From a checkpoint of a small transformer trained on Wikipedia.
Architecture: biases, tied embeddings.
MLP neurons of a small language model. Each row is named by its layer, matrix (down: output weights) and neuron, and shows model dimensions 16-143. Each number is 128 + 32 x the weight over its row's rms, rounded and kept within 0 to 255. Numbers have three digits each.
A block is one neuron, or neurons of one layer that tend to fire together. After each block is what it responds to, as a language model described it from the Wikipedia text at the highest values.

L9.down168:063166147126136141174087104097086117113106167153154192116109143208135126060148118127115154134230155095120159079082117149130190107107118155182151091094131140097125173168141091094130162156101092106137079118096147144132135158084152176174147159095102119114091156100144110126077163149109049113146091105131161170094134150106087114059099065097039137101107192078095112125112101178184135159157
L9.down827:053146116131120210106156137103136139141121025160086155090112127105138139144184089117113124156169126160090094136132129108129140038152171130116133125141105139151121173143129118124136142137138136152148133102118104113092156113154096116179165111103162169185079075115109107126130149108094105155110104119112139118096181144105099113111211067131103136121153108178174134129114125101150132202141
L9.down1194:118143172147144169168146098127097155198126184107108090101085121074091144121085116112133156132075164154120152149149121099134121098104081196182095151077161111124060169118125107076121138111130125127095150138105195088095081083132077145097223109148151111121147212164122087165133139155113093154121132167157135143169141130172132156072130132208151176121178080104106121087173143173183147149057
L9.down1530:060099125102151187172161155121100086123145134135135146147119062164168125133142138116091114149136125098160075161140144159179176149086195144113151123119126151115104132143114150099101098088161158157149049097130110146121141128108167119091250152130065186092079101060159141152101106130092072121136085166120158120128199107097102165074135154115091064101088134149119126117144094125128145192107
Responds to: List item separators

L2.down1051:109110154177103150069188128130140106101138111141179081170076176124172120114106194149154107145122142129167077129114081134155120073218117103155147104101084134123058133108091191141148167116126136108149089133116121142168122112126114136119148113156130159123060124083157164108151198167095075069105126110118136145129185121082136104093168203104135117194033092199060129148135151091086118128156
L2.down1550:115147132118155165095107113157126118183103187152157087071099109084147115109165105098071175097113164173153144184075154126178101129193130129123112076083121111096105100069165136148158105111135172148085135143125089127225090091160107108102137130185095135116100120094134141124145181109127114140109052099146145133114149103151156107166082162138111145138187099090120176130141151129093094169084
Responds to: Additive "also" and fragments

L2.down1265:121122172085122132151042077134146079114102104148153129175077133089134156087198139080153140136158080107135144153073143083180136099099062105060113129125105113157117147132127133121129155103191166083101177134117135134142116159097068150182110151142119081159092201122165187101093155113193104191146168095150133122149146082118114179174140197164124110094145118143156086152121122138140154120063
L2.down1625:212128128057054078168119108152121119164170145073102117201151117138114148097112111133148130095129133145117190192169064120147170075156150097095131115116156157137137150132101136139079144098171202156140121149155059119120057160127094114191140114125101070130051125125085142158141158153151137165153109121134127093173065159092150105139146051127143189097137179149151152126083155183138147100130
Responds to: Possessive apostrophe

L9.down74:129090134142155155162115156144086147147111154167113163146108195188132118120101181173155081099107116138147187124149150118159152139095158166139122129121188153100061127094149120103067136165169137108149137111136131183149112153133074129151131127087098111084146127144116137072138190114132138115120135152117146132113143111154103142138137128153154153130143150106085097126128107121175146112089
L9.down201:098222102111125132192132078156049119149085148180147127140116123132122096167130139153147164147134125172096156101114207113092115130110107131106149149094174074072118140113138152099145179102127137139149173193129146105120166127108052127149133145115128083133126110145078077077113131127096155064070142150106115154173148131118073162128152087150103160106124143103113126126108122184184105128118
L9.down1113:127113100172155119164126130064201125156121162069135111059102112163117082130048137148139124168170123138122108119125113166141127167161155150135160123125149120076081161157105101061107152059158108084102116142099181084070113115139168202096100242121104145168154086164153128120132097126118143121174091119161158155088157115170170127140118134126105133128103112169148074116156169119123111117109
L9.down1255:119188116133122063125159125129090169069154065143149170114114103128156049104164146108154142156116143142131112099117093189132096072123096131124133164107094175075119139134113154134145191087120105148163118155140109184134125079107164084131150141185089161118075066089185151141132134119134188109114158113121167193130133079198071166090130072090106094110086112081151100102135133108127163122119
Responds to: Verb/agent-noun word endings

L7.down373:085058108120078158200118087125143133187160125112127154175143078151125141123141166051104183108165126093081084159172122125159169144136173131171150125129132153116160142093110156140137184125114135107099152118137085072158116114150127119116248136115116169176038128171130095164190177180104127093107114109152155154111142102128165124127174092089105157156107110132163076121128166133160158104108
L7.down648:111104094155137147080130151061124069190119094129136133095191105096119054142118166132147174144134120151064097135110104125091186140168121145142091110081135086128138139149062171088107154127158093141145175106132077193146184096142140121119218157072185141185134141161148101101139172133136141151086060115088106137065137193084141169118151082098133160131100119067145098128131132114127177108121
L7.down726:120115117123140150116123157158145160129107071151149081069123115105135114200156118148096141087115102094115109139108177155081113110173160158150125138100154088114198104133075165132126147097093093154075137063162130134166114117166108142221100115117180107166138149127162106117072138127215134145162162077152092092113168166149166126098164077154092146134176128066179217136083182158105141158101
L7.down803:119122118105090071097165129151179159117103088113157147133105140176142103051201091147121124112137160122150150099163133168123109184177134095134137142100152159134112201161161147170109162068136130161154110168140117077127123122101080104152031123112108147215156136134107113113116130115114108133165132141186096153157134134122106143048092101112107180119114136130178070163144125113146100126062
L7.down1125:172112177077166127135096195156124130157124058102178117088117127164112184127127165169159160180159136075107134122077142107103119132101124054125175169103117143102103139134099101126101132091143157132097102124106152152147070095133128137143255134127097158066162127121078158137102100104117144102109097132149118175181179135103087095153118176089162196116106103099085136082088161097111183083129
L7.down1427:115114139160083162098154203162108105105175156149148128130115149155105066104154101119139112117103139181123186161132123131171183127230130111121151079137196128152113133172158053084040191133124114153125157166181089170095123141163109138138057112117122133131136100163134069140138144147115140084118140156080177083146124109150129162181147110136129090140153112129128126169176105124186154170127
L7.down1624:098075152117148077076169127194076166149116158140065186128162129094142130118173111117063186155157145086112152103118118120195151158144188129022191123128090133117160155147133149095056115115151179115156160109140098150120112060114150095112114151131081113144111160053158148125108137170168084110174065155108150163115110112116092098145136087155087077140103090073091124121093136116110116134147
L7.down1641:102172121131186111105190117118189092118150123093170099173093155109167184153156141105105127113132152225113140084107120148162119159105143151170112123127168088146156070109169131148107117161145133120156097167114117196094148075108115136143112124104125086112079106128154083092112085139114116108153177139093120141106156195162137096114056197098169137151107173060180077160135108047122140154128
Responds to: Punctuation after nouns

L7.down15:090053165143107164159083161123124141143113154080170102077134147124181140122143126139149152137087096156132176054191136148088139103159139068122112150132111175145120081064143157118090112132123142064129146168136177135145103096099154171112168082083154106146081126179155172090112102123152108154089101144139107118121120105147152107093146158123158163142135125143080128036124081132134137145137
L7.down16:106150114107101110200118107082061128230109126158103140154175120135118133134168121088147084107110178142123155101074104136168104157138156119114148137094135079096166142069116170193074146132162141127160106108084153118050181118083120152166218127077155109165150147164146089108104096142157106134171100105207116097087106181116163184107111074055144089117186131135142072141109107083138157135166
L7.down453:136125166113098136095080175111211075136095096135169139139079152080094133098153127167147158106101129162158158131232136197096136089143152122133126220067122064167202133116109133134111125091129052083116116091177091170141150133134102108124088116143120133081105163161103111110141178125190117166154130074144111152095112117101158094123098206116139150134098109177142115101126103159087193119141
L7.down592:100106104091115149107114114141101206097147117058149170107164159141094138150090113125167135052144154194158091100139145193102149097179143100163091139148144156104164135078099094185181068146116100195122171091109129103140113129156087070146140087113123095108187167131146156140184124136197131112087122099099117143077166161077115133141081126101073134124117143072107128083120128172156123109126
L7.down827:127124121058125181125126117122045194174149107141157111174186147074146180115124153103133084071165123039148149106157166160188120137130163096116138140115092202119068154095116153125121029124168101093164143120099179134136118149131114125103140084099100097167161143093069071081153107114104095126083106181189172074099147149115125084156092121084110155163200178110166108108097172141152161108144
L7.down922:083131079117096156134067144107144162100138147165111156118143171115139127099153085137093126137166156090154076176122156106179141132151161159114093145151113127123137110100114156062191095112137133116176168141101175190057126156148161148122109098117132107108089167092092132167123134106104098119130172112109141085092095138164117042127085096111111046086113119141104128114118116127145146154087
L7.down1193:075131084117130128164117090118099138174155143115189155132136174117113122129119137172153121099128172221141137145161154138134160125117152125104142153139133091068159115127128173139149160126129142132181121115093078177124119138138187172119091081119152117111161106088105117113097140096170140126112138112153117096144100107102075077130124065136179049137133138125171128114097107084075133142167
L7.down1467:085102155146103103141151152170121165130213144121119109144159106181119114088129147126143087107108097147083076134172115146131114132128129150121097158111143136151161142106158090105127118127140177147160168117144116050114140136126143132159126146139106183128171103093146154103165103203198165161131081100120103010149111151142207137098102113168126130134083146174151129159175185130167089078067
Responds to: Role-noun suffix completion

L9.down15:129090151201091128176111182173089128133111126134129107103123107190114148091113145097136144132146086130104149091129131115125136132110145142187141173072147160154142137100086129152148106113128111138115090139136135168123156114136105054154255116077144153174145112116134128098170142065142164134102130069146084096140154098167117158119157094116106097134108154124110161167176131109142143126139
L9.down42:114106160095086147194140145130113119074145107111097148161180088146168098110137100161128117123094061155121139111107068106125166107154102118128137147091159132117147154067161142141123124144159122131145160072093162165151081076158130155138255114125082092123125135106096121133147127117075105139130077114120135183134072078106147164092108098133065098129183136068114099130149187145161172138094
L9.down793:138101168158135123165098139138125121186120112125123150148133083098106154131080136145143117124080115100146129130119168151117208145100134152111116142137132183156085143143132107058099141117153133065119051127094196138080112081148145087153255094098030119108170155124112145084162131082104145105188151174129175146150107152126175111115093146117185109147151119133122120103142141133102150149092
L9.down1008:125158154157159093103110112132126102198108134151123129154117095083092137053115099136121126126140092103143167099142112127133124088112093152166159142092157143138103103116117079149134120155162115109114097118138156099122152087133127106145255116115113122106141176111145130142169100100148128115093102094169152099079110137129099137139126144142147118111150156093116104136131119113134157152112
Responds to: Mid-phrase connective words

L7.down109:141091149137118207086124180100171138123079157143115135103184152128079124146158117123165148128168111128177142142203106134146130136134134092099092085077113171147103165179104106089180194087135065179144123120168116211159117113102046167198070134085189153168117167056110157106071147134190086108102067129194158173138175090142131138094109109117069105108101169147086153098106103171130134137127
L7.down670:088146107139155157145105194160122120126152092094132171094155139133107152113174102078125195128191121133132104177103122108125104144178110090111103086129122096156110129148047176107163153106159100155092111113168113140125034118124071190153214129126173124156120101098119143123094163151087115106125089127140114176151122179126144159169171118140102143124163101062168129082137074129126121172098
L7.down815:114124149087099091131053144175170111119115132091140195111155140097152121156089132162118108111187161107091111151112156113177162148142136145148101049136173094129119108073138184137107163149190152115144109133175128061164116110129107140126038140112136090113076110119139134124108097133150116167190064100063095088133134141116152166147100120122090116151117092083053103146133129109165105114139
L7.down895:110147120084129129237118089163075134120112095173154118114208105162145127088134050136096147136128135101111122096092161118091088134090150097136056132155142042142101117120077141140115115105207155127098075055118100115151081100185103121183136161135143108126085092161161119132132135112139136087143082100122141099127135138089154109093076114130109114116141079108128113147138071167177093099160
L7.down1337:154110170084132107118153101131070165121142183094115186124130164129113116183118124083193093073155097149060073148119127075118168174103092104083143162174139130114081078164059126133089149113112133163134095150145085127104140150151173135143094148173185144111165119108068164134079143183134156114142125160108115131105110114123143116137114139042102105077146157116144086134140138143130113085063
L7.down1376:142108134046158159075120143192118143089178126102104101128115135133105085067096139153082076174155146106098171136122093121129113163119121125144123147141158180120170092131056185149113110095123109175174082141089139066192084152104117151078105118139154088189120123094133172120121108152110126143154158090142123206143100151164147123072118166082158112132136153066125152121158139124109152120138
L7.down1381:188127095141151093105151130160107081152125120117182158115176106153104067084127112194080156122117091092169135129110122135105083106132093176117052118144092145132158150135075161093160125159133141091119175093091148138136100114104099116124077086095088120163127112125159116117188147173120139154114145086188114157114166082127159099118226110091144168117172168079151128117107130170107109198121
L7.down1749:113123129158114157180122137157090111167174139090134149129164104105220118115153126128047153104106119132162141121106128089106140157155130147176058112162126065131134155102161145114113176162117122125135087111107123126111133130133094109125255121130147099130184109131133137087134161236105145136138110158082157125128102132115146116133122135144109180126099135101082066162139145091179141106086
Responds to: Punctuation after proper names

L2.down195:156084181135095125119102164082138137144105107145063140112132166138116178132125117159117110159176121082146141106157090144151146097123156181101101104159150206122107179123124114046147111075144156115128106139081167149087135116120115102143121126230095169127110155081100092123104145104069104110101142191073121089130148162109177142158118161140139121141136081085105106119151129145126140132158
L2.down1000:124146123135135122145061127126162077122147119132146162166098140136145110130111127141096131215088174136090036090145103175141197110115166160187135185141088109071150120140086087076128120144150176153111134126113092130114090135094198116147131104153111103118111118097102130117134149182104120091137158109154183093116168186161164114165142086190132138144056086128076047160099090079110196118176
Responds to: Phrase-ending commas